config.toml
d_model = 512
n_head = 8
n_kv_head = 1
head_dim = 64
activation = "swiglu"
norm_eps = 1e-06
rope_fraction = 0.25
init_std_up = 0.024
beta1 = 0.9
beta2 = 0.95
MLP neurons of a small language model. Each row is named by its layer, matrix (gate and up: input weights) and neuron, and shows model dimensions 288-415. Each number is 500 + 50 x the weight over its row's rms, rounded and kept within 0 to 999. Numbers have three digits each. A neuron's up and down rows have the sign that makes its largest values positive.
After each neuron's rows, "fires in" lists the words (lower case) most often at its 100 highest values on Wikipedia text that the model never trained on; "fires on" lists the tokens most often at its 100 highest values on Wikipedia text that the model never trained on.

L7.gate1285:496441489500663433450461481560557537391600447472367445494537499450529506478494530516533502447423571502575485412566529514509482544541414467500558437551518481450522529447504492512498434506566506461488642482574637487505500513482568525574554652500538469464457436471446429563452574504486517491454477519498471527426570508509563528558489491479519526422483476502430444514473474581461503564495
L7.up1285:529608439482471379496517544404502501516502518457517552445570534560486507565516533540483488481551481462535477524499429490515524528462523546514454456467432473542489486465517449470508548537577627416531458491534401457524448482431564593528477582531482596506443434493496535582485533441566535529570533557474532490509428505459454449468486482446522476445512486547449519565447441489489503423531
fires in: "to", "in", "from", "into"
fires on: " to", " in", " from", " into"

L8.gate714:545497468497530501468493542561378482469529484481487481540504493427531567503456458484607523490507530464543532374505584558510442489527436478435558461581448463458463522544493466444529404511427464448438488543555521450500452549495552497501520569473505520518427496527423476594374465505537484489499364485525634485449473522529521540458447412539482463463508498496536508471481459447543412493595
L8.up714:473468506533557511505391483535508535490465551475448540429615489516431526465549564453506511547505377422489520514509565465579466521547545421513567443413512580523567505639638514579442497431542556499476547486542458388540515528481479536542507514528397479466445484505443454413534483485497456517493520558550529456437514413416506519541537533425507478480506516564551551470480438516600549440483
fires in: "was", "not", "to", "is", "at", "be"
fires on: " was", " not", " to", " is", " at", " be"

L7.gate590:477599520489450517485459584597533521460499542471490514557498519477470529487498438505492488515468497530472495380494468489398508483508492481509509483455519431570498622481534497532430442467485457535464498458567476419544355527467621534509397460503543439522541527446442531593520565569503357509551416532567598469534442539520422564643545500637435451628502573508592545464422523474429464478574
L7.up590:405423549499422499552435537402489448516411478463469582548564526473454480491553505498501581484535430434530556486427515561593500534514580558482459573616543517533508451485486466479549484440376457506575424647505476473520497526523494445415491513512538585528524517572512505471450389520513560503502492514492494557590490526536452503530469441468546610506580560522577514396525475479367517478511
fires in: "as", "and", "including", "called", "by", "than"
fires on: " as", " and", " including", " called", " by", " than"

L8.gate31:531470491443479448433552546557510493509463499479449485363521509474465590570483416561548517516465532464521516485436505548562531521479451502446584490482479550481463628572442501563506445571483438438396501579501482524438571505418582573508481580533530468498509489477475533508412479541417516417543440546653519571557460533529470547550487457571536528433486558459437557557418490512596488477552
L8.up31:567483518423494413439490375556485564380457518540470575406475475482517463501438480560445488550500555444580380524617468509535497463484594595425468508478508471408468539458470531511548509510507523493541517516450587483459515426506487504528538537373487509489446555590486450464480529483554580491485457521515517586491478504462484500467487480513602467536507555481545588504452428402539580454463
fires in: "and", "with", "on", "at", "to"
fires on: " and", " with", " on", " at", " to"

L3.gate1201:468484530525543481445551472419570529473415504409490451474518551516607478568471544489487506568510494486405512505593521461460580492551513561571497418457437428594495515547510466503445429517521355492570590521607507399437427526536375462455502410583514562436504460597449457505529530571558498444482486459532529432553494603474428532486534508561507503555469510496520419555494469497528468515579
L3.up1201:409476543546530459482463484461458492502507533600463547447475557442595512422536488501460455537531532474529532551475622404457522546551504561559512532522458445444503435508448489482565477527517412467430490461452492406511563543505440453504477525473453548505576459553462466419556494461453450526461528574527490482453422441506525408578550591482415492421512535576473516487504604534592452505579
fires in: "years", "history", "all", "final", "century"
fires on: " years", " history", " all", " final", " century"

L8.gate328:548469490427458461532485502615413480501476536483418435550545573464527474523526523539412493447491575459473514452558547594447466490540549457453553523592490512606494442513477407506503490513483441466513531563450542554552496508494511509487380462453535419494475611555546520465534428490503446437451541411474552464538541562548499525512526491563517475519608498458554471519539556496561514441618
L8.up328:500474551602484441527398498499550454443495519570539444474439430435445497555574520398576423555486564471459477487543500568559384475565563570518498452427563425546516510484408352548576570486469424450487514593467488410461535536541499562503446503574545452451472521454513504443422528497518503521467527620539444504429461496466388507531476479511602531522488514445424492559578592521403466555514
fires in: "and", "its", "as", "in", "his", "their"
fires on: " and", " its", " as", " in", " his", " their"

L8.gate896:452444480525571426485434598486488420560503576524427550474548496487537441517539488462516462527496518500619505538505536519550430489603469552544486402478484477476472520479535557488438447580520482515446414489479466461458414487516485532471505568463476379522596414449486529530417493489506451455534459532468558487371500450528545508534470434471571509489561564523452360510475585491524489447476
L8.up896:534477472506500453474437483507458456464514580461408580500634472506563514551470525457505474553555467449520564513496488586499518515562534423468507521577469567443495587414544497539486490520546508541496416552521530539446393483513533411439521559612470481490539476543537572524495487555488596493361455496546488459487638550602502412506457549460501508518501513534507496470501418378500533433473
fires in: "a", "an", "professional", "former"
fires on: " a", " an", " professional", " former"

L7.gate627:474450507520496485473429581536469533432469529501531510501570445551511486497514505522532554552520573583443566464537510562568493524492455460453506472493481558539481548496509558505549437510519491550449532500568512404579489509429461557483502506560514486542602504508489512543451482529483433378501554494514528420553456535517449470519454468512529559500508459557533546495492416528575479417498
L7.up627:580490454497555498462583535517554464435460508570444481498600524428541459479561454461417493422445513568483475522449551485520388538503584427469576486434566483505506562472563484484477511522470584599483440537581527458506528448532513505430570570526438435453531470487443545593497478462498454504474523515527562493521428496442490579461445544523514468528519548536583500566456541446509446377497
fires in: "was", "been", "is", "for", "on", "to"
fires on: " was", " been", " is", " for", " on", " to"

L8.gate1121:506518460503536401486500538542511427630511509470515502542474566468487500475512328532481422527497455432461372499424537505407500531460499544499494580475497527471455544503498459486535541511511509527505551547519468570523449555552449499520518415608484385628531536511460551456506554520350477554492479510506463583510456465498481513417436452511574503478548496472556484560416465504484497461480
L8.up1121:562522431431614495466522556565527495505591485504520441553529431521571474421508478499414415565517457500534521451496522450390439512535461534388590560503404526510459514450556579477444520487432437489469531481501567481523427497437542616527539494525484574522487516493485481549510530471537470490478504471469500565438501498455496415475544465549477403399525591457466457451539491509569403455473
fires in: "for", "a", "with", "at", "following"
fires on: " for", " a", " with", " at", " following"

L2.gate1230:505456507419544533483511478539493470509514379446469462544557526448534460508511465541524419498496555462447432513502418575490497522549448546527492501463531361512532547517478584442452461514414517521448513461483616495498483490487583520501557540469529360448503403490397488452556526559401509469445506564510540528429460515432535464497471609524436567521531504492517492519514583492481469561628
L2.up1230:480508476473427574515489492494525358558443435449546460550569503402468520471528494491494527468459537506495500489495532583451458526464446410447541423487482427562531507479435435504562471482544478455425510492572481496521355451524436509499558572500482503434542571539491527559504471479432539544594464544377440536441503564499454519445541478627480516540489524570453458473461486580396534527446
fires in: "such", "as", "like", "example", "including", "g"
fires on: " such", " as", " like", " example", " including", ".g"

L8.gate1285:450544507498493470486485544563594465395467477428358530470595560486542548468515424526533475511488515499552487492552601421462513533521457470464579414470485497547484609486424525494468428495508480505478417583531513542479493486485524458454498507482611490516544514398572521519514484535454546476538491490447573418502550507539578503491501376503561458529557519468615478443495526514578526410560
L8.up1285:462449509491512563484489445438585516478494545589456529477547549508531463485497500536393468500505492522618544498583542416496454559490481424559558487425551573470619561430455624564554483473593396577492376491465508448455468482457512539458500468514584528434505593470532481468472542509476477555598475485494597514413502519572543441492516480467539531478470553494502464489454572451489492528531
fires in: "a", "full", "distinct", "an"
fires on: " a", " distinct", " an"

L8.gate754:422511488449517484488481597537422466525609586416485540549475496548506389501510495502590440440531566411437562493505540392522458562544455531609534551440474565576521477534388524467520560478498492451428478488542407520493557473523435547504482464474472531517477494479587519461493490567541526556495536489484543576453473447427579501483546457533478508396511604537488465470502540534549478417484
L8.up754:543496467485582513491479401562462412520534458539491493547471510509471450383445533547525499481542597464611472641474484555415504458480447587467583591501472475524460540488453553516511501537436365476482444494489531569486456481474552380539524522481505509501465514490417465489493425474546507556626442577534518540426492385521544411491606472415586448401473480475484467585509523486500502455569
fires in: "a", "an"
fires on: " a", " an"

L8.gate734:469489463544511515549386503594503453482491483436554496483469473517439525509545534535496536495578507610534446430552461538468582485561518476583460542477440628553525493419510485534413564565512515417467477572466471523483420445562581512576513425504388440522519464505457538557561535447433474432567448583452483529475573564469477417416543442588538493558541528491384486435534479467555463410553
L8.up734:552588570458520551414407485541543522518530431453501411502479541525414548442614517526519536406492544565504456492347546429472520529484436599487604402496494560563471537421512528549466575543502518530472540582450476418482431538409572479552501601540549519544597560455489518483412505455578513482609393602476519452458451519520459501531530522548405554485483502475555507461446494580565531467490
fires in: "1", "2", "0", "3", "4"
fires on: "1", "2", "0", "3", "201", "4"

L3.gate659:519494513539483431488564519528508559479497473386502618492513516481527505468476470461478585540502526417512538456450513518487542542487440426519458494470383554545487537449580419482556494479427468461575464467523493480444352643484472448534462433502449468440569460479516521519458492584414495441483581509529561501449553600460475543432480522594505527462537512458570414575471452452572461504540
L3.up659:468478494545473519410446579455577491496425512556548509534446598464457401509455562494434478557548473521545469518620484481543508489463548477503525527507585397516563518482466443453521398518524518474520511453483563514474460440491406477478455614490463491507490499541472534553539472561443469526503474489481542419458507531535472435426441482444467535547496479521512508490481492534518426480559
fires in: "time", "years", "1", "daughter"
fires on: " time", " years", "1", " daughter"

L8.gate154:489491460480551394488480552522452507468489595518441525417493575498503536445471421454612463536565480504583553557515430566527441484539431409461455472500517549475458501559513524560464465508494484475439463500527493539643455499465586519531493517515512431502529535517539485365553455500453495429484521483564623466492533470610546551541418480481541615469503506505482447560439441465549539444494
L8.up154:539594486554541479556486490496412483490546547519475520450568558506484542494404477500524452554618541519524581569551471469424496487498469486444373457493503502466553465515566647548490506625525494597437478526562533500539399443411564493643459453569545496546533512605468476451468514539557492591550539536546530525467528433561491512488547515446544621480550425471516440499414516500549600521518
fires in: "a", "an", "by", "to", "professional"
fires on: " a", " an", " by", " to", " professional"

L7.gate1186:506510469547540516455527445511553438490524486491378538461461481397563500597552477431596484559458489417498476388548550547588488407492427437403504517620475479518516493466564565525502433548438543562518544552505493563477488446496533536490489530459567422481493505447570520523508529498498593424492517492531578608502552469466477489586543418529535510533472525528514466496500505379505450464488
L7.up1186:522511493422455472479504511514520492541498522503542421606540467478564454557412519497529502523565517474419409520516510496531462465599470488564508595582539521578517451459494445456384526521522524609526527419485426522594503431504557492500526574544496523447470501453569520428546492419450487508367548490481569577507540554441530500445477432590565513501527523537491471582541478615509443529595
fires in: "to", "by", "during", "from", "of"
fires on: " to", " by", " during", " from", " of"

L2.gate400:483516481492556520544490546543512440489540424518505485483456529476506480465467477467542585537425506515442475528475529473534487465631468526593471453536540472495473529534474482456455428512531529400532455539444479595560467616583472527466427454575509478488502576557538527550384491533490476559518537515528613473494515529443484516468466471498479482485562505535480440595537523579475457540519
L2.up400:458557558564515564400520496556604529547457393525598510567465441442533531533549458426493505551458421574450473470421548496467475621444524519433577497554466522529523447425491474476491519617465551505538474524526505434481466464420696429488525527590472438488487465621455463465435461491496544579497505458517506468552513504447437525540468462502441471499485493429424494541531482466527604498496
fires in: "0", "1", "400"
fires on: "0", "1", "400"

L8.gate267:534542479566505550529553476569496535469488558509492508480584453428492452454517586554516485445428612431542522498598452488471535483459474415488517488446470542526474472448402438420476567455526497559535480446479553472473546556492474524576508518452520515496535481491532374472476530583483422470585413499513471426552495400454544541450490431526503512512434567576480578411569455459485546541571
L8.up267:522506495555428539518546510445475484489534438483490545393595388482499502561475424427519480545568455519360540368458453515428434515496553510546471441469485472490556449508535483444548533438436520510459558535435612527508467506467582509566495551531429517455412514393466540505477580543393499473481470369496460528524526579478484543506471508499492447460533519473584558496531528469573454516443
fires in: "he", "it", "she"
fires on: " he", " it", " she"

L8.gate1303:483498527468471512539495516434544426467491484537521547496419415567531563464584444476492468426440504492430530529444498491539485522438551524438466449523462465513515534472492489505419535503433435555547441448495545468438540540550484441501492526515450421562524437511580568468494515505455538455610440490538506481486486490495535491541529519452507536558509539458396451523495575514487482496531
L8.up1303:479552522488539484487465489538474502460507613409510529560532515552428458461469448502535491480457465402537519507446562489476576513488528516474555473535469509547474531423574456509477409499407540478538514531517529566465459561441543382513437531432577516457416521503439495510535494465457468466545432520480418551506528463564448433438459459506588483420523409530491424553573587466516471493501
fires in: "this", "is", "a", "the"
fires on: " this", " is", " an", " a", " the"

L8.gate472:563552556420563469478569549534479492522498489499486526465573485486427540487451449476527483519502556522538478490527513498516466480566515435523479497520517476444457461518463448476525441484541441516485430450439494502503550522469511520602562611512476526488470545516530507476431483636538515534553408428401502479427602496501487529490505394450470457561541434429473472486505421513520446511502
L8.up472:517566547450405504529513530472532578556484427530449524488552486511405460509489463456531590534480407479508592510457441393381556491490480492492510518461570466556461535468432520452523572589450476614470479513486501564423501484536503536508544458517467498479470514455503566467482420473423484431515514470567587519486502558415534577499438561551488519500509645490571544514502523491604565441540
fires in: "a", "one", "the", "in"
fires on: " a", " the", " One", " in", " one"

L7.gate1119:467512475581574568489538581496427478434550461498494566540474478460500448506531442497549572518493536477527503549501500449442474480561423459497379544527449550582505534454497512551412452514388538541506504460473537457511571560482530545446512382455555558479449425607495474448494473468458522533362478492457525487507552409516448448469511546453492524505537566467486500487662530507517569531463
L7.up1119:511576423599553538537568509497488475549534475536500511544459532521476449568487404486449551460483385507406523481587568421487477532434500525379504499558505475418460499435495435485494477378551488554534449475432513430506484400517568506524496492461532574472578357532553581508578615434489466412467467530570467519474526442567481515410453504492527467452557509511485402565400451529527487474460
fires in: "by", "for", "under", "its"
fires on: " by", " for", " By", " under", " its"

L3.gate796:479544516470508518555443494532565510549541491473524573603542437584517470483480465528605524433481611452532604429537490511614497506516399503403451508463489535527432454492510517496475499469467538447525398563473470483552524519624508521531521478493461470370598444445459544419443577499497450545459487569482579434516474526403492513552469469560482534496542541477509535495482546499434559494431
L3.up796:416482460434512463487467548446447533460478479546506514563506569483576504473483530565522422606486524473490407546479555529501469527530456573528529434507433491535518411493458454545536480469485461536519531375412455587518567565443475451520509518524524481528504363460473478496513523530600524467496521586418473461562460531515497515482503516537468500542551574544511444561537465564440531552522
fires in: "9", "3", "0", "1", "2"
fires on: "9", "3", "0", "1", "2"

L3.gate511:394494511521470488515469491612538536433537428482465588439472386485541467466457470535460476488484572431451459526531535561410484485494471552554543490535384475501565449377517390478467483600453485435568572498485454595473526529477592467484400519517446495467530499492515532523457477583531462442470490519462500462533567537443491499545498484464559478475530452500478493560494545510525472503505
L3.up511:434475461533576567570444411458444451414494446509586462446455428562574448542479581523368528527541536523496620563437545395519457454546536502500525488511565614434515464528506492572463459520480513407439521546500487505459511476570464508459458449426445517561479497520496548458524526498466457569503433505602482502527381501455456527502512510484560432517492474528426507439604571514545526552455
fires in: "season", "life", "day", "century", "years"
fires on: " season", " life", " day", " century", " years"

L2.gate1336:507433459475561490477490531417559461499502439445480493464594406467537536479523471519479468576458590481442564488450479561556477491467452532537573487519550515428563576529489516487502562505458406488480474540444505560500557538464515404525555504538517486497410459469397498461486464409414503464487462544535498563437506534408581557551534540465542606427542573517612550603562559532527516497478
L2.up1336:542494492433524460488513483486466480472477514462412514490543428487422520477526434551408436454455550537498524464423560470424396504495447498496569502475527463532550548474476482428488460466521462555488488503494483556461413483466437465536509554579511472552579461428547470482565472424448522459434527498476523589468611576456540508440606430458481601455444474503537450394558518484493536570493
fires in: "which", "such", "these", "same", "latter"
fires on: " which", " such", " same", " these", " These", " latter"

L8.gate713:520420487440579435440524553585426518515466439486468526532509500504455508496514490500589428497476492505498495398527484541473542512486526573509576563484451547562510448545520430561568483497453442549378433444491516470590498443530487514466461481507607503516467455492368443575437506530459523478400374539414578495420482456549538514491388456531473545455545536441448453491574543460567503521543
L8.up713:482577517414544530420509541481507468568596505511449484488447440541479506620553572427518480490500576454558582463577472427593494500508436472587471499526425470497497397487444489379417514562481473540511542493459503507468527534497467507576603507447471500541484504489467524549451429504454508554512510463549631460554476477511517574492542514549486511577471600480538511457522465479519495490453
fires in: "a", "other", "the", "two", "by", "an"
fires on: " a", " other", " the", " two", " by", " an"

L3.gate1095:577519472508430494511419489507502545474455474484524398533509475416479600426466519515520603561449589531505586451480507554439472582466583483495462552468487495427493509442455523518476568494554527450453498458555479547463531583458504574491484544494576519494481511471524585475485462584509507414511462485493513507450491575465535452524488428559556448516614497526491409517496533512387427528574
L3.up1095:597485571483441502553442512472467497561537393452466502540518517606517475474580492529553513521498519520481564543531498464494502481513404637544502538579549455476478398566402536464484442461537567521451487459522469494498486471545554494565468477542542461538584474444524549593481493540592598435530383511487570478510543618547490534484415501407538594577509529533388506466422465511495501446444
fires in: "as", "according", "have", "had", "has"
fires on: " as", " have", " had", " has", " According", " having"

L8.gate883:532515455448582495529438534478508495500526539443435561494634445457475423567512589409558531401473547410506532509465420458507475591540457525563545415451462432492510523467522574553473528474504498634496490497547601486541457546613421591446556520490496588398487461457474502496396479498537382574472502567472507546468595473537470534554518455485524487460422497460422481584477507429557562537439
L8.up883:449568515509613492442489500537626486459577464529495496359603544502551519541518448533503457506475490481522516645464436419555515518436466476509467495496416488450486614568543469457392510505551493518530462476460457505513488535453409502553551467469533478541489489510511573468502479458432441508495557486568481473484563464527456517553457360507500485496464535484556493504455541595516466404524
fires in: "a", "in", "on"
fires on: " a", " in", " on", " an", " into"

L8.gate795:550490527482546388502537598514479438505545549561456458510475385490516544491546525504566481624552554457439499526432532503506443501524437552525484563456440457547423523470450473565439422508517600490505513460503452515483444554567519463533513529471496488527481382544529524575468435492549472614542485522520607420520483464511612560444464467485484485610458433502513506390466489567511460495447
L8.up795:578565551608581439517437566473496546476467418519477395415530534468511509487391401438503512497504531560516459442527438506456608475509466507463541512523422606497535585475547552488522486506548477460473484529450534408497551579516522495492561488480531574443423511412508467503584515493544464532582477458515479442408508460455659503483481537555403420444453409456497487579416455588476463515501
fires in: "on", "in"
fires on: " on", " On", "On", " in"

L2.gate197:550459509464492555521579506464577592515482524431528571541505398482529444516411523529517484521508574565478486451489546569613479496489477533511528602435479519500485517471459545450489461471465498516455439485528517526467489513502532498557501505419583462512582424458524506510521531575480483518651448492529613553517448451442477541598452505457460381507568471446507486532530388451499535599586
L2.up197:443516515558451507450391574418537456523432507548553465464481544480384338480515505463489500540410559513534536377545493517468500565511566498557436529490548481484531497497431449441552592451470490501482601395491500531459448494529475505489422455549455510554442401465412432441471554511445575458417497491499579510506423447497462462402529504514541482542494513479416468526488536501460369411505
fires in: "1"
fires on: "1", "tt"

L2.gate1144:586441495490536466478450519451591487428533532491475552532544455482480484470484404443478486543579423458555615475501615460531591539462510399585523472514447479554555522506427484429560506458428475460435516507524523457491479607536418466594515519511534434469451586449537430496534481487524531536486617526544531630505464572581567510459577508517568500518497512458557492510569530531567539536419
L2.up1144:461454486516549508462455550487544562445443504474470551458493498470477487506613545626444484534543483500410550583553495519498505576473458441490559541507509464536534421489547386545455525465511507505460464543557443542523544535641543483495517528475523505441481441411433436487569459365484517459528508515507490614456482539530489519433526482591449548557497486508460473466496514541448480433555
fires in: "march", "december", "title", "order", "may"
fires on: " March", " December", " Title", " May", " Order", " April"

L7.gate774:507496465561497487464498553450496531558562483480456539519547463539440492468505460464544464574530569468520526474373483516426481485487542457517575470458459599469557425474479602537602513552480516546381581475561488540455447398442459529581481511547522424585485574439564497515464591506549525517514498511541589496513544524599552596511418505423529529458554470497508429516476491574497525435529
L7.up774:590505470508479470425443477495487445392494467504486449450514502534494497505453508539571477547429537498452482569492400516429520432438480478455538470457480490520503488471525533516541484418560526470492567442564503442469484457534386526560516554469591432473521450395543474463570529446463529521528449509527485571543516465566509577550363492480525585460469491436452508502427444478381521499509
fires in: "with", "have", "had", "has", "for"
fires on: " with", " have", " had", " for", " has"

L2.gate1120:459539523523452531391579490390433515477536464532512463431442490524528533560473578516464499631532541518492534517616519506474516540456516509543465487531519505462485428520435508524488593509506518513520583474488423447478507532499551464585530535521541554506415502476372460522506449472557517584520502454506450517468487480550596551476502509504387533487467550492427576491539461493529449466474
L2.up1120:563381475450465563621527464434513382512458495411500529460549582545443577491379454512521605539598431401485549467397409560589481391530498499504452488376534404559511537475454539471542541540518453506426432462513460532499502577578539419563471550463406483504537556527491435526551515579472518607514466521514470619539500541496496515540546606484515521453550509508536593512447452463445545470432
fires in: "he", "position"
fires on: " he", " position"

L7.gate1146:505432482495527493399567548540624480526442589477456474454606469505496503529492450560476466531428541577526577455557507602439474540547490478410473433479533536525471463453407518401436432524506484496542585488577544549480507506456562437553458583452553424499474501473513495442451445491453486534451505395508582488460451512524461505436458507566512544538480466513473447530475437532489463420460
L7.up1146:513442445433466494515486435404548454600515430564576552500504551529514503562507514567477435486511514468525482527457475612458506573475544549428429527495513502498589475478542499505510390476508423442571531530574496527423467452503643448510437532474476507549553619561554538455450424548523552525486508439481537588436531387553459476517533418434492683490541363397432527522516567465534550510487
fires in: "s", "a", "his", "her", "an"
fires on: " a", " his", "'s", " her", " an"

L2.gate746:578504437562529542507499528430576536510550557514506505509456551504462537576575502468518469591428497568545540475483547423502491554450472442510477454525506498486420519557565467482429471460607486399568599499464424588445557473644542494576532504488417405576489437527395487537402462501432580475489433497453577472545496515423513462487456469559524508520497612525522491555504499552403502453442
L2.up746:550523566503510496472545456542503532520458504529476491488396452514503453510521567428543428484435394404486401514450524445537533572522503535440458488477541478598522522507471534524507599515536495540529530476522474391581505468524615476449554497534470512520443592639502519468424516503466523518605548499492510465505489568412390490491504495496496440450552448543458474531601526515472416484504
fires in: "one", "0", "1", "states", "3", "5"
fires on: " one", "0", "1", " States", "3", "5"

L3.gate198:544435408455495575567488512479494415471527464525464584560457536433440453478511489509470441446381529544549593574386576419430507494495557481547521456449519551441564535486450483543412495460488530502460488423518480479544434557470537572540480505484517505538465510467500525555397435552478510474561523548622478503478613491473525502400446524540566497521549529564498468530460510478558455527482
L3.up198:482560480556486481520560533521423593420449483376526480483522465559578526524586488528533419386463586436535531515558472518516545507424471547507594495437372419575498493501484462514430490517381440519534473538514473511494434505433619454481525605534492507506567611542508446494457516599503518548414434573400491583489480562408521494509561499440400535481506518436555506469443453564502537519547
fires in: "1", "0", "2020", "2021", "1936"
fires on: "1", "0", "6"

L2.gate1275:547534483507559526586571513450497459473455454486461519579498464507497526533534419488525493605516436453542617516520524504481422477560560434421499538554496565456394499618487492492533487571516419402527517510517544487431508499356421492565522476521554528590429443507426521460465562595493593456553489491440503498580445531500505494550446405501511563497457508469524490489519494530539510476476
L2.up1275:487563451467465481458452440471553519518535525536459454556475558471484534499470482421541467475484480559493448587498453602469461605475500478493451547474473515435485490567527504456481526433524491555525574458521511419410493478467547587586595517519555400374444537454455581501598569454524544443564554480480460459600510528473351477538510546549502547519523473434494479462492500572507562453470
fires in: "first", "second", "third", "right", "top"
fires on: " first", " second", " third", "second"

L7.gate153:451492498528525493406433579511487429419436427503529535451493604410529526526650560489567550469456564413468540468536513576560446517516409401471465500567502472471508509454494515514594505531509388583453567530507535456529533537459523576500578522503560503442513550550461534533472517573550471426493537513523525388542540495571458565444464460562401603528426540442514479565510498527617541577489
L7.up153:468475441593515542496406535554464477514485484592469578544473520492572464497406541530521460502514465518520535394477470514402430569501441559534458571578441508660555429481516538551467443473510446491606510488442422450573406535461593482525469529583469517593486482510527568567388493516486476486414500513469469409500622528430509607487464487499403577448586393488468426565493526429473433577513
fires in: "and", "of", "to", "that"
fires on: " and", " of", " to", " that"

L2.gate1023:577522488485484498562594448496509572546592522395445530519579423467538511481537565386478507531462447542472464447542515496576422482427460443412513530536435447461461531571591470507519374442429448504452482555505569572536498502452536475532574566546538528575489522374505510442537477524480524528557462483552504489551501512494554539498447425476618451479561517552638546462534546399608503537508
L2.up1023:507483432489498436481424507521510525466464547476501451549492426533454574456499504542446605495541545540487476443441429525420438516464518446500524522438485448530528452454478564515562494556454495501478476526538529575489384426493491518494480468504569525421426489506425482514451453534557533496481546437552506589503535426583588520375561365504466432489520537526565503424453456484530496532489
fires in: "also", "same", "n", "such", "latter", "even"
fires on: " also", " same", "″N", " such", " latter", " even"

L3.gate285:402514438639469502498448548478521418549533481611581497560488475462469448464619466544540550449532527561547516505557503534512515530529471437440501545552540574520465633503515531530433544514504533489615482496481536543509461497548542577432418514381529506440492495499446442440605409474491513508487578536520452489528548468569546455543530576531500474474490474525479474500452587467512576491502
L3.up285:546525487522590498555664449574481424477570530407522459524540487638489561536518562541560510508437500470429464549476482438487400432573470504503362506533522510492458484437429516532369498470456500553551501512477578466541471507547418510464452581476488517494537427433466538530410511416572508461492469525435497552508511509507472470512460506503515501527486406521510491659501494508571439525531
fires in: "by", "japan", "released", "world", "based", "for"
fires on: " by", " Japan", " released", " based", " World", " for"

L8.gate645:492412543487506527427421494522421494512464546497400587444535545466501436527472519542480470466416426368418473470458443581371520437487453536522475532480455520580487462470513515549531476540548433495404497520493526476446541509489490439555465408504508498525522562448428455471541559477448552436489485501399524494367479481411497539512478443534536486421562426465522446522457547398565514537512
L8.up645:477463504451510422511482515568565505448411545488460533522503606463544402491422464537573500476509504490550405423490553598429494402510501557402499534492568538435498552558564518536489494635445471468426474495522579585505484419464579532529438425575629432571485503559495524560570479444445449411465483583469482500452491468510508410492485402538594444461559459482531453582527516416503464535616
fires in: "that", "the", "a"
fires on: " that", " the", " a", " an"